{
  "n_layer": 9,
  "norm_eps": 1e-06,
  "attn_scale": 0.125,
  "tie_embeddings": false,
  "weight_decay": 0.025,
  "decay_fraction": 0.725,
  "final_lr_fraction": 0.0,
  "train_tokens": 184600000
}
MLP neurons of a small language model. Each row is named by its layer, matrix (gate and up: input weights; down: output weights) and neuron, and shows model dimensions 16-111. Each number is 128 + 32 x the weight over its row's rms, rounded and kept within 0 to 255. A neuron's up and down rows have the sign that makes its largest values positive.
After each neuron's rows, "fires after" lists the tokens most often just before its 100 highest values on Wikipedia text that the model never trained on.

L6.gate114 [135  93 155 182 142 148 129 157 161 154  99 128 171  96 143 135 126 126 197 152  77 212 132 119 162 161 110 139 135 124 195 120 110 132  75 107 120 113 168 117 143 109 107 106  41 104  87 100 124 151  92 120 139 105 147 124 109 122  72 174 106 109  63  84  86 132 101 103 140 139 107 154 111  87 111 143 158 195 138 108 126 147 176 142 145 144 107  83 102 112 197 144 201 167 161 112]
L6.up114 [102 120 101 182  98 171 120 124 177 149 120 127 159  96 114 178  70 152 137 184 132 164  81  94 138 182 142 188 150 115 112 162  66 154 148  80  82 157 191 117  83 141 117 154 110 117  81 168 105  95 148 102 139 137 112 137 111 156  96 200 128 164 160 131 113  96 132 125 135 122 137 139 125  79  63  98  57 142 202 115  73 168  77 143 158 158  90 122  93 135 126  81 133  90 105 102]
L6.down114 [147 122 124 163 131 113 116 173 134 111  93 119 115 135 134 185 145 164 194  76 108 146 106 107 118  90 117 125 138 106 106 132 170 157 120 124 105  81 135 118 167  78 131 154 132 119 143 128 117 190 153  79 160 120  75 132  77 104 102  98 127 199  94 212  92 130 148 111 119 119 142  73 127 141 107  47 129 132  82 150  94 141 145 125 140  93 147 171 134 110 119 128  97 145 159  84]
fires after: ".", "\n\n", "\n", "ly", " |"

L5.gate386 [122  65 104 107 116  94 106 113 171 111 156 146 163  76 118 152  63  95 103 154 166 201 151  63  97 141 102 152  89 154  94  83 146 158 135 154  63 213  91 127 160 144 142 176 127  98 139 112 172 115  90 113 119 113 111 108 113  62 116 114 165 108 103 149 117 183 115 130 152 165 109 121 117 103 127 161 119 183 174 117 145 179 117  91 127 145 158  87 142 114  90 145 161  56  63 158]
L5.up386 [ 95 101  69  73 149 102  83 147 172 138 132 175 173 125  75 106 129 155 104 154  74 105 116  77 117 194 175 197  52  70 135 176 127 136 112 134 127  98 117 148 104 176 105 152 127 104  92 112  97 144 150 143  95 138 121 138 110 126 119 115 124 140  64 101 132 180 109  78  97 143 189 136 171 154 123 109 189 108 134 125  78  97 110 152 134 136 120  83 162 126 148 118 120 123 149 155]
L5.down386 [149 123 119 163 146 123 146 121 214 181 175 145 105 112 108 132 178 106  89 147 143  89 117 116 134 149 107 132  74 121 153 173 126 146 113  93 120 132  85 123 156 128 126 120 168 157 168 131 119 147  91 120 114  73 113  88 168 166 169  79  64 126 122 136 141 137 189  86  91 117 167 130 116 116 141  94 186 156 122 128 126  35 141 105 107 164  89 106 142 144 119 157  92 159 194  88]
fires after: " c", "re", "c", " O", "o", " C"

L5.gate182 [143 105 124  45 138 163 146 117 171 149 158 120 137 176 103  92 133 184  75 144 153 124 183 112 122 153 159 157 165 209  99 111 104  76 136 141 108 107 184 132 167 104 179 138 139 102 113  97 193  98 112 146  66  62 109  94 117 181 100 189 123 100  63 130 134 139 106  95 120 129  73 118 192 161  41 173 119  95 119 145 122 104  84 117 103 175 193 119 140 132 108 152 183  85 128 132]
L5.up182 [158 166 157 135 144  62 156 170 158 108 159  86 132 121 120 124 149 140 168 139  83 126 191  74 127 141 149 133 182  89  93 113 141  82 197 145 150 156 143  73 114 122 130  88 136 145 171 129 178 153 129 148  38 115 130 166  79 155 121 118 116  94 114 164 103 130  64 133 164 128 164 110  85 117  56 181 135 129 119 142 105 119 135  82 113 189  98 147 131 141 131  66 136 125 185 115]
L5.down182 [127  92 143 135 139 160  94 147 122 116  92 131 127 121 101 171 167 122 149 153  86 142 125 109 133 109 137 157 131 162 135 104 142 130 164 129 142 185 109  62 177 176  73 121 122 131 173 121  67  79 111 162 153 117  99  99 124  97 119 135  87 132 107 113 134 126 144 157 133 151 109 142 136 139 104 100  82 100 215  85 106 147 102 132 114 123 132 147 116 150 137 102 113 114 154 132]
fires after: " c", " R", "1", " C", " H", " ro"

L5.gate166 [109 131 129 114 126  91  74 125 119 143 211 146 139 126 173 155 129  83 177 135  75 102 120 104 141 179 138 154 199 180  73 153  94 153 118 149 132 147 136 160 154  91 167 141 104 156 109 133 152  80 181 162 131  49 114 169 131 102 111 109 113 157 117 130 102 122 105 135 134 144 142 105 109 130 122  77 139 119 155 161 135 177 115  76 150 158 137 147 180 131 133 212  84  96 114 161]
L5.up166 [ 97  69 112 148  97 139 117 127 112 160 185 119 176 135 163 109 127  49 174 157 183 139 129 129 122 113  77 116 182 157 120 191 143 115 123 133  93  89  99 152  82  87 148  94 146 140 127 141 163 132 122 134 132  96 124 115 110 121 176 131 119 167 112 113 146 109 105 147  75 117 107 110 147 144 172  77  99 116 151 161 130 146 144 143 130  97 113 139 145 166 115 166 114 130 148 138]
L5.down166 [135 115 124  78 116  73  45 112 110 145 185 151 138 147  99  87  82 181 171 160  95 137 145 143 108 131  95 131 128 166 151 107  94 127 130 105 103  90  41 170 136  69 121 158  95 138 110  91  92 157 106 128 102  78 133 164 144 112 130 133 107 167 122 136 131  93 101  46  92 106 111 126 120  78 125  45 119  98 190 126 139 136 184  52 152 128 138 170 183 138 144 127 124 113 113 193]
fires after: ".", "\n\n"

L5.gate235 [115  74 113 125  89 113 147 147 142 106 114 180 118 201 120 102 146 157 118 103 154  97 130 206 112  99 214 144 139 154 137 162 143 125 160 116 108 112 153 125 108 138  92 139  98 151 127 145  81 109 144  99 100 146 156 165 149  88 133 123 164 132 156  95 196 143 168 101 146 137 107 179 142 159  90 168 114  83  80 116  63 172 118 174  78 110 173 147 122 133  78 152 150 135 166  94]
L5.up235 [124 154  83 129 107 158  98  98  73 171 110 126 153  29 118 118  90 175 111 135  67 121 118 125 117 133 138 126  81 142 162 120 124 159 141 157 185 137 162 121 143 153 159 148 129 142 149  91 156 161 108 124  80 111 129 185 129  95 139 104 150 143 116  96 143 132 196  71 194  99 107  86 125 123 142  68 196  90 131 138  88 168 104 113  87 110 114 115 120  46 105 185 168 158 116 143]
L5.down235 [128 120 121 145 117  65 127 101 163 165  59 128  94  94 101 152 134 125 137 116  70 114 146 121 149 173 146 153 119 175 132 119 112  95 142 164 123 134 126  99  75 128 126 129 102 136 113 114 137 102 180  80  80 106 124 145 100 118 123  82 158 164 122  91 147  90 120 170 124 129 129 124 116  52 132 174 118 151 132  62 101 132  98 123 136  23 153 143 136 161 118 134 192  93 146 167]
fires after: " ", " re", "i", "c", " S"

L5.gate645 [140  93 162 156 168  94 126 106 149 110 151 115  64 179  95 159 162 146 165 166  77  99 146 147 136 110 107  71 189 114 112 204 134 141 142 107 164 106 167 138 143 138  71  95 106 156 162 182 110 135 121 128 134  78 129 140 145 125  79 154  22  91 116  75 138 130 112 104 136 125 106  85  91  93 144 171 141  76 137  73 119 151 133 177 117 110 128 136 156 108 137 175 127  99  57 104]
L5.up645 [162 135 151 154  96  86 152 145 117 146 190  78 126 168 101  93 131 187 109 197 129 212 195 117 152 101 107 113 146 130 151 163 156  92 133 150 143 137 121 150 156 132 178 151  74 174 111 124 117 170 145 160 111 117 108 119 105 178  93 118  79  77 134 160 129  84 142 156 111 113 181 166 122 104 211 115 113 118 194 151 138 120 133 150  77 116 120  78 170 120 125 101 135 132 124 109]
L5.down645 [117 129 149 123  65 106 172 136  99 125 151 149 140 107 110 130  82 116 113 192 151 129 152 110 125 124 139  81 135 114 138  75 135  68 146 123 112 123 150 122 130  98 138 102 116 118  92  88 119  93 137 144 100 115  78 123 132 139 120 135 103  89  97 120 171 134  69 167 119  82 176 179 220 108 152  98 148 127 138 191 156 188 108  79 120 111 161 171 123  92 171 117 130 156 177 219]
fires after: " ", "2", "ed", " (", "."

L5.gate682 [ 76 142  92 121 135 112  96 212 145 187 124 105 112  91 127  89  88 142 130 126 137 114 138  86 116 110 124  89 121  70 166  94 150 129  89 133 145 135 119  69 116 107 118 141 149 147  86 147 120 146 136 201  98 164 148  98 191 143 126 153 137 131 167 103 164  64 112 144 157 141 132 177 151 115  66 115 148 145  90 164  62 112 125 115 142 145 159 123 130 131 118 146 204 103 146  75]
L5.up682 [159 105  83 102 114 154 145 132  95 123  71 150  93 152  72 116 102 117 105 131 116 122 131 105 155  78 133 112 104 191 120 123 145 161 157 112 107  89 151 127 147  87 149 171 158  99 149 165 172 100  70 170  66 194 121 153 177 141 119 169 165  97 110 162 152 184 154  83 134 125 154  97 126  67 153 147 132  74 131 111 108 111 107 177 110 181 179 176 150 134 108 121 114 157 119 158]
L5.down682 [ 91 176 110  95 144 121  95 128 141  97 136  66 101 110 159 152 110 195 171 172 126 103  62 100 110  83 142  72  88 177 147 133  93 146 165 148 120 120  73 156 109 135 112 123 170 168 136 115 123 110 174 101 141 109  80 135 106 133 185  79  98 137 136 130 104 106 126  83 190  96 160 141 182 174 127 164 105 173 113 166 126  76  52  80 121 113 116 122 102  69 111 125 148 116  78 133]
fires after: " N", " Al", " In", "i", "n", " al"

L6.gate150 [143 115 198 117 131 120 172 116 120 128 148 133 145  98  92 108 160 134 120 133 144  73 127 148 148 129  78  86 168 159 158  94  67 129  78 151 110 125 111 133 134 124 135 142 101  88 127 146 112 142 123  69 151 163 149 100 150 118 135 156  45 107 187  89  76 124 120  70 108 120 113 160 135 176 116 144 165  88 179 131 145 180 137  83 206 159 103 205 162 163 169 180 174 183 113 149]
L6.up150 [194 103 164  61 127 138 134 112 136 139 179  94 104  76 100 115 174 165 158 104 124 132 169  79 180 148  81  94 141 132 143 113 128 100 161  73 116 140 184 132 105  47 142 164  86 154 114 128 122 134  93 156  98 150 148 111 189 143 125 121  92 153 153  92 136 165 189 100 107 144  95 102 104  99 121 153 120 154  81 121 145 171 113 108 167 193 118 155 140 109 123 165 115 150  90 122]
L6.down150 [131 145  88 106 148 137 150 157  62 149 188 137 142 126 147 144 255 168 163 149 168 144 143 221  95 116 113 104 168 125 111  81  78 132 115 125 131 149 127  96  71  79 104 134 144 131  56 141 143 134 149 136  80  90 132 121 126 144 143  96 128 199 141  92 153 151 140 105 121 152 146 157 158 152 124   0 145 103 141 109 106 159 135 134 155 148  89 126 193 153 144 105 163 130 108 146]
fires after: "\n", "\n\n", "ri", " by", "ter", "on"

L5.gate491 [114  77  90 113 140 114 101 134 140 156 110  28 143 127 137  87 191 131 110 136  89 106 128 121  81 166 147 139  70 134  85 155 146 169  82 154 140 165 130  87 191 115 175 144 122  67 121 138 157 175 179 182 112  98 152 115 136 134 155  87 139  63 114 126 146 130  67 119 169 128 155 133 138 130 137 141  78 104  72  99  60 131 163 120  85 164 117  95 154 139 145 122 110 135  96  91]
L5.up491 [138 133 136  90  73 106 156 176 165 130  89  68 141 127 152 127 129  94 116 115  76 111 143 147  57 136  83 162 100  95 141 111  92 144 144 122 107 170 108 121 184 132 126  80 147 134 101 143 126 124 154 166 165 138 115 143 123 140 106 125 131 130 108  62 203 173 102  86 143 182 190 171 165 117 139 154 130 149 106 145  54 114 168 133 153 150 149 130 145 147 123 106 144 108 151 141]
L5.down491 [166  99  81 139 147 131 167 132 171 102 106 135  85 147 104  90 152 118 100 128 115 145 110 100 127 113 160 144 122  90 147 163 186 161 127 172 130 170 134 154 138 150  84 132 116 109 104 127  75 140 133 103 107 111 129 107 115  99  85 100 108 136  99 128 155 104  96 157 124 105  78  84 134  94 109 133 106 126  81 106 116 116 121 150 132 192 104 143 139 158  59 132 147  30 159  89]
fires after: " c", " ne", " w", " C", "c", " a"

L5.gate604 [197 160 176 101 116 132  99 166  83  73 193  76 170 104  76 130 128 135 140 116 136 168 158  68  84 133 191 106 136 114  90  95 137 101 114 150 114 133 127  91 173 152 159 172 126 147 153 110 134 133 121 142 166 133 150 158  82 115 120 138 127 134 149 104 150 105 110  88 140  89  83 152  65  73 109 130 118 123 187 104 179 128 158 119 100 116  91  98 161 131 115 196 111 118 127 157]
L5.up604 [143  85 132  54 192 124 133 133 127  63  84 121 123 132 103 108  82 152 158 109 108 136 119 153  70 215 142 161 142 102 134 135 138 105 114 123  93 130  87  66 132 163 112 106  90 152 133  48 124 135 127 112 159 121 151 164 102 133 156 130  92 133 121 141 161 215 119 127 166 145 143 168 170 123 127 162  72 140 150 126 147  81 172 127 112 129 157 107 164 131 174 179 107  89 171 155]
L5.down604 [ 52 138 128 157  60 142 185 129 129 121 116 113 105 166 137 146 133 204  66 131  96 109 127 159 156 153 175 117 169 146 214 160 130 191 162 166 204 144 154 142 103 148 116  72 165 126 133 138 130 147 119 111 156 153 189 179 148 154 193  96 114 118  93 105 128 195 155  64 124 123 111 146 118 144 159 129 127 103 154 120 160 137 137 109  96 115 186 141 130 121 122 102 139 126 167  74]
fires after: " re", " c", "al", "amp", " C", "c"

L5.gate145 [133 140 159 139 103 174 156 185 110 134 161 129 177 103  61 107 135 128 114 137 123 134 134 132 106 111 135 127  91 110 123 131 156 163 129 186 168 142  60  79 156 193 146 145 119  91 157 153  96 117  60 188 118 115 116 159 146 120 134 135 134  44 170 106 181 190 155 112 143 135 127 129  94 137 153 123 130 131 107 125 129 150  90 109 100 141 148 131 161 154 100 148 158 155 111 127]
L5.up145 [ 95 116 128 111 101  72 120 176 149 108 174 184 215 105 113 131 112 148 121 112  75 162 104 114 152 117 147 112  96 147 108  64 147 149 116 114 104 204  80  97 147 175 151 122 126  92 203 122 138  93 137 176 100 107 119 142 140 113 104  97 147  94 130 118 171 124 114 122 116 115 179 146  78  84  84 108 136 139  89 140 135 107 111 165 123 133 165 116 140 186 165 154 161 186 137 157]
L5.down145 [204 135 102 116 153 152  87  54 114 183 105 109 160 135 144 118 143 119 176 134 132 135 161 157 115 124 117 162 118 111 122 174 141  83 158  95 102 136 183 164 117  87 105 124 116 122  86 182 153 132 134 122 154 164 182 106  92 181  47  87 125 132 100  87 117 123 136  83 121 166 131  87 114 150 106  64 166  79 151 180 141 104 167 120 118 183 169 132 116 148 117  71 115  99 162 116]
fires after: "ic", " s", " c", " C", " (", " t"

L5.gate132 [ 95 128 149 117  28 140 137 110 142 127 100 147 119 151  90 105 122 137 109  98 167 129 159 119 153  94 148 172 149  95 115 132  50 118 119 101  97 143 140  94 156 131 161 119 186 108 100 139 107 129 141 188 188 180 144 118 164 136 115  95 141 115 104 121 126 114 169 136 206 135 124 189 134 168 131 185  75  82 137 116 178 148 100 104 129  77 170 115  82 202 147  98 109 105 114 124]
L5.up132 [147  95 114  99 111 127  78 133 153  98 195 136 115 111 138 172  85 136 155 116 170 122 116 106 114 134 181 105 157  94 155 121 155 117  78 160  96 154 176 157  95 192 105 139 129 115 155 128  83 132 139  35 168 105 160 149  75 138  83 137 106 125 130 126  86 104 208 131 213 135 133 153 147 169 181 177  89 106 140  89 127 127 110 122 189 142 188 104 134 140 136  54  89 100 101 117]
L5.down132 [180 114 157 170 151 159 152 138 118  80 128 105 111  76 105 187 133  92 178 130 148 132  63 135 125 140 117 146  66 142 141 154 161 150 130 127 154 188 148 180 111 138  59 171 151  94 140 109  79 163 135  69 144 112 151 110 140  85 153 115  88 176 120  74 138 139 120 120  98 125 150  41 143  81 205 145 120 114  73 158 111 171  66 155 107 136  93 183 136 196 173  86 140  88 143 125]
fires after: " a", " f", " A", " t", " F"

L5.gate259 [ 93 159 148  46  99  94 134 156 140  74 142 174 103 121 163 158  88 117 109  86 148 117  97 114  62 134 129  67 155 139 160 112 109 114 123  78 136 168  66  84 149 131 174 163  89 116 128 163 112 126 128  87 103 159 144 176 124 175  99 158 161 157  81 127 189 104 161 148 155  67 143 169 153 172 153  78 122 121 108 159 163  83  98 143 124 167  76 122  91 105  80 215 174 134 136 172]
L5.up259 [124 153  74 147 130 121 155  90 165 131 145 127 106 129 127 130 107  93  92 123 101 193 102  69 113 107 148 104 132 138 137 109 151 108 126 140  93  88 126 116 149 132 180  70 131 157 107 122 170 175 182 151  63 146 116 106 214 128 114 145 141  77 116 135 152 107 125 136 111 123 158 169 128 189 129 106 156 156 149 117  88  93 144  62 151 138 115 125 136 123 148 138 149 140 120 102]
L5.down259 [138 118 171 132 141 114  80 154  94 110 127 113 128 128 165 129  92 149 175 150 225 144 118  92  92 208  83 197 145 130 170 187 146 154 122  10  42  67 155 117 104 151  76 113 110 126 114 122  81 103 114 134 154  99 155 143  89 119 120  96 140 102  99  79 137 141 113 174 132 114  33 120 146 102 111 199 107 134 156 130  83 109  85 135 131 126 131 130 137 163 169 124 140 130 162 127]
fires after: "a", "ow", "i", "u", "t", "X"

L6.gate282 [117 126 126  94 121 118 132 142 111 121 112  97 146 104  94 129 137 132 170  75  89 137 161 124 162 118  92 114 179 101 124  95 136 136 172 175 145 124 116 167  67 133 137 174 144 177 115 139  70 169  82 110 108  82 157  98 117 104 167 143  76 117 107 184 183 162 113 106 155 142 142  69  86 205 124 130 113  97 143 175  99 160 175 171 110 192  92  98 169 102 174 171 128 143 187 158]
L6.up282 [130  77 130  89 120  87 162 122 111 117 166 152  70 158 139 161 123  76 117  98 138  70  98 105 147 106 112 140 164 166 167 162 131 118  56 169  59 114 131 136  98  64 156 211 110 110  94 119 127 129 181 157 137 140 117 175 118 132 155  75 178 111 134  93 153 148 111 146 145 145 114 115 150  84  92  65 120 149 181 113  84 128  78 103 137 137 133 136 202 162 137 144  88  91 149  93]
L6.down282 [141 159 156 130 177 126 150 159 110 196 100 111 165 121 118 148  41 116 175 142  67 111 153 153 170 105 191 120 118 136 142  97 168 124 184 149 159  99 162 150 125  93 122 135 127 177 139 139 169 114 182 153  62  84 118 118 122  75 151 141  70 109 121 168 172  73 124 185 153 139 185  86 117 200 183  30 140 162 102 165 137 129 186 141  97 111 168 195 153  90  80 131 178 139 150 140]
fires after: ".", "\""

L6.gate579 [ 82 176 175 120  84 190 170 159  74 122 150 188  70 141 122 128 106  97 159 111  69  87 134 161 139 140 109 145  87 128 158 107 155 155 137 110  86 167 104 141  97 136 141  93 146 131 115 183 151  59 143 146 155  70 126 151 127 159 127  96  89 113 167 132 138 108 102 137 143  95 137 176 136 172 151 108 112 176 104  91 149 130 147 149  65 115 119 110  95 161 124 128  99 155  83 133]
L6.up579 [128 144 149  86  89 162 189 145 120 121 140 108  98 164 146 113  84 103 157  84  74 112  98 159 143 120 161 144 174 147 141 150 109 142 113 110 102 177  84 121 144 108 142 141 119 151 139 111 143 124 189 192 144 121  96  69 123 102 131 117 127 181 118 183 148  98 149 157 162 142 150 107 107 104  97 168 150 128 157 108  63 144 190 118 106 159 176 115 164 145 110 171  79 146 100 118]
L6.down579 [180 139  99  83 129 132 139 132 104 117 106 172 121 124 150 142 135  89 133 118 184 143 137 168  92  94  74  95 124 157 114 156 139 182  96 149 113  67 143 140 148 129  75 110 112  67 120  89 155  53  89 105 134 130  98 136 177  98 161 142  95 119 116  88 178  89  93 114 178 185 192  79 181  94 107 255 151 138  70 161 120 161 114 111 124 115 110  81 208  78  96 118 120 158 178 129]
fires after: " P", ":", " p", "p", " pro"

L6.gate103 [ 71 190 150  60 121 117 107  87 154  92 183  99 144 110 129 141  82 132  75 144 148 113 163 185 134  84 117  27 181 152 104 136 140  72 162 106 182  96 145 201 122 120 140  63 158 122 115  86 137 122 176 206 107 139  86 202 125 180 132 109  82 103 102 134 142 132 100 143 181 200 147 127 139 169 142 117 107 136 130 130  99 147  90 167 106 142 116  81 168 104 117 124 168  77 155 144]
L6.up103 [144 151 114 143 104 100 156  91 125 163 149  88 125 156 120 181 125 101 139 168 125 114 121  84 114 142  71 145 137  98 166 167 162 119 103  80 122  21 157 137 173  81 111 125 112 134  88 150 159 131 101 151  96 101  76 164 143 134 124 124  98 114 193 136 171 139 113  86 114 161 104 107 149 125 194 101 167 145 140 122 123 148  48  77  88 127 101 109 111 168 139 125 199 146  45  67]
L6.down103 [110 153 140 137  61 129  78  95 134 150 118 146 160 111  32 216 144  81 141 144 118 103 130 136 145  75 156 156 147 167 199 106 162 131 145 141  70 145 169  97  97 123  93 118 170  94 121 144  73 103 149 159 137 125 141 126 179 111  71 107 150 155  41 113 180  92 159 110 108  92  83 118 128 120 124 125 175 136 198  88  88 112  55 111 130 127  88 129 121 100 139  60 208 115 134 116]
fires after: " ", "3", " (", "7", "i", "t"

L5.gate119 [ 97 111 115 103 132 175 109  65 159 161 102 105 119 184 164 132 164 160 147 116  85 171 143 146 171 129 112 104 122  72 123 151  91  59 117 120 154  83 160 152 122 136 114  79 140  96 141 141 128 120 103 163 106 156 104 166 146 142  84 138  59  85 135 165 144  83 170 125 124  94 122 170 170  92 124 123 109 176 118 146  68 144 164 120 118 101 208 142  97 158 178 190 140 119 157 118]
L5.up119 [ 88 135 131  28 165 117 187  77 164 205 163 116 156 173 176 138 147 188 176 140  91 144 149 151 153 111 119 121 183 155 125 151 135  35 123 131  95  53 157 141 167 114 108  80 158 167 113 127 118 107  74 157  92 107 142 101 115 147  93 170 137 153 132  84 129  98 149 122 166  91 172 118  89  93 120 160 155 149 113  77 154  84 111 124 145 168 144 110 138 189 148 105 101 120 131 106]
L5.down119 [ 85 106  71  43 135 188 138 104 133 141 163  99  93 105 150 112  73 121 151 215 132 112  70 149 148 181 187 181  70 145 156 123 229 159 172 103 140 129 129 140 183 168 128 136 140  87 156 140 140 159 127 160 130  92 115  65 115 149 111  76 150  91 157 170 116  94 131 122 120 122 132 174 154 166 132 154 129 205  69 113  87  84 124  73 139 101 102  90  77 126  70  85 143 128 101 177]
fires after: " al", "u", "on", " G", " Al"

L5.gate227 [113 117 125 122 101 108 116 170 129  99 103  92 132 125 178 119  97  70 144 102 165 165 148 131 108 159 105 108 153  76 110 176 106  99 178 226 124 104 120 123 152  73 110  55 152  93 130 105  77  91 144 134 164 169 109 145 148 140 148 138 139 104 134 127 152 105  94 120 105  89 111 145 171 155 133 143 109 151 112 159 101  98 156  61 120 114  90 133  94 132 104 152 144 114 121 149]
L5.up227 [ 74 163 153 132  75 164  62 102 102 159  93  68 140 129 196 120 171  84 150 151 119 194 114 110 144 134 118 134 108  83 142 147 151 124 156 146  83 100 169 105 132  90 141 120  91 134 149 127 144  91 115 141 124 123 170  85 115 196 105  69 107  89 131 123 142 142  92 111 157 137 107 153 113  90 147 150  34 146 131 149 127  82 136 133 120 103 128 130  81 169 112 120 145 156 158 191]
L5.down227 [129 158 148  92 168 160 128 193  88 144 130 199 146 145 110 160 107 184 109  66 118  92 128 115  78  95 112 130 101 158 122 140 111  92 124 168 115 128 136 127 109 121 138  70 119 150 125  72 120 138 147  79 153 126 151 112  99 158 142  95  97 146 131 172 135 136 143 186 147 135 167 115 148  72 169 158 122 183  90 118 130 154  84 123 118 173 129  82  63 173 147 134 137 124 163 171]
fires after: " n", " l", " N", "re", "a", "ar"

L6.gate639 [ 84 122 164  58  81  95 172  99  97 115 129 131 180 170  76 120 142 100 124  82 137 187 100 167 164 154 195 138 180 139 170 138 101 131 146 158 108 120 149  76 134 101 179 111 104 165 143  99 112 127 104 131  99 117  83 165 143 114 116 118 125 126 111 183 157 165 110 175 192  96 146  71 150 129 148 146 138  85 163 134 127 153 122 123 125 177 109 184 172  83 177 165  85 143 112 164]
L6.up639 [159  94 181 114 188 109 166  78 124  94 117 130 122  83 163 123 159 126 162 133 118 105 107 159 168 126  86 101 176  65 175 147 109 172 137 199 178 122 168 128 123 111 162  87 100 158 147 170  87 147 112  86 140 142 111 140  50 168  93 105 117 143  91  80 135  93 143  98  80 158 136 150  99 130 151  87 172 145 115 139 169 144 150 153 134 112 142 168 154 145 143 150 118 120  75  70]
L6.down639 [118  93  94 151 137 121 105 125 148  84 123 136 104 145 143 117 120 118 121 121 148 135 118 181 112 125 120 139 166 124 127 121 142 144 141 167 144 170  91 123 105 147 111 103 136 161  42 114  92 126  98 100 132  81 104 124 150 149  82 113 139 155 134 141 181 101  46 176 115 186 160 141 145 113  82  97 167 132 118 158 132 185 154 134 131 124  78 149 142  84 162 106 139 124  88 150]
fires after: ":", "p", "3", "′", "4", " h"

L5.gate167 [116 151 160  68 103  41 123  35 185 163 126 113 114 109 143 135  98 117 104 103 119 160 159 124 118 147  90  95 118 134 119 109 134 140 118 174  55 131 102 110 124 182 212 146 160 117 102 114 135 128 186 205 136 127 102 153 125 142 113 150 119 117  96 124 194 156 106 161 113 142 101 181 134 156 164 118 130 121 111 128 161 126 159 169 138 150 110 103 129 204 142 122 103 151 173 160]
L5.up167 [131 156 129 136 147 118 156 133  78  28 124  89  95 113 111  53 147 128  91  83  95 108 130 121 139 112  99 134 111  78  59 144 173  86 115 124 172 131 153 113 105 122 161  74 169 135  89 131 174 148 130 165 170  87 111 129 131 117  62 125  76 140 169  54  69 129 127 161 110 186 186 107 131 206 141 118 158 186  95  99 165  78 158 121 154  93  73 124 141 119 148 121 124 134  80 107]
L5.down167 [157 137 139  91 146 117 202 147 160 134 137  73 122  54  94 164 127 165  53 121 106  62 136 143 125 155 152 129 124 134 115 202 164 118 124 138 104 192  97 169 109 138  33 134 158 185 107 128  48 150  96 182 155 111 124  99  72 131 116 166 107 134 177 174 146  69 126 169 123  92 130 166 114 148 192 136 165  79 156 139  99 163 109  83 114  76  89 138 117  76 161 120 129 147 100 180]
fires after: " a", "a", " A", "u", "'", " m"

L5.gate574 [112  79 135 121  91 146 106 137 104 133 187 144 173  55  96 138  99 158 102 111  58 127 148 129  71 166 145 123 135 100 117  99  79 120  98 103  88 168 128  48 151  79 151 152 116 129 139 176 127 136 135 200 132 146 174 134 178 103  99 126 111 100 111 162 151 168  77 140 149 180 166 143 143 181 127 131 162 169 135  70  85 141 156 140 137 143  97  90 178 111 160 130  94 121 167 156]
L5.up574 [147 146 117 137  69  94  88 154 146 151 139 137 128 134 154 130  93 112 121 181  81 117 150 138 163 138 184 154 113 140 134 164 133 151  92 124 151 119 154 142 130 141 137 151 131  88 199 132 172 173  88 160  99  92 174 115 140 108 105 161 130 138 114 109 119 133  10 146 109 130 132 136 100 135 123 133 154 138  82 117 115 164  94 122 177 109 128 123 160 133 167 103 120  88 135 155]
L5.down574 [151  58 139 107  79 110 126 138 105 150 111 116 109 178 156 147  87  85 115 123 127 122  99 125 134 159  81 146 113 140  82 149  90 167  99 131 100 158 118 153 153 106 151 158 141  85 136 130  39 161 105 145 129 161 128 196 139 199 159  97 136 183  95 151 157 134 146 158 121 142 110 131 158 120 141 143 150 107  98 154 135 158  61  47 122 124 112 182 156 132 189 120 139 114 131 152]
fires after: " m", " l", "c", "ce", "l", " a"

L6.gate89 [131 137 220 101 150 105 111 105  77 108 165 133 126 122 117 156 147 144 172 115 115 146  79 148 174 121  81 149 170 142 109 111  85  89  90 116 135  87 120 129 143  76 106 144  95 122 170 108 166 132 141 154 141 104 142 177 134 176 113 130 158 166  92 160 155 139 130 174 141  98  81 134  92  66  76 121 136 176 113  62 116  90 158 100 126 136 169 187 143 103 122 149 195 127  87 130]
L6.up89 [155  82 152 113 119 118  67  97  95 111 127  70 139 122 114 114 197 128 169 170  76 128  71 134 146 150 117 130 164 106  85 117  57 113 140 158 178 100 137 143  83 127  74 184  95 129 106 103 106 138 162 151 174 111  74 118 165 110 188 125  36 132 120 151 135 108 124 160 169  69 165 155 125 139  94 118 107 141 120  82 158 106 154 120 181 125 116 147  96 149 176 133 121 127 178 139]
L6.down89 [ 33  57  90 147 112  76 136 145  92 178 131 125 148 126 105 186 157 157  89 107  43  93 128 143 117 111 143  81 126 122  99 115 104 137 121 141 129 128 136 163 119  73 117 152 147 135 129  75 132 127 147 126 170  61 124 113 153 153 138  99  65 133 102 192 133 113 144  88  87 135 133 133 147 126  97  70 105 144  99 153 137 123 101 106 150 221 133 105 149 122 151 195 100 140 125 196]
fires after: "\n", " ex"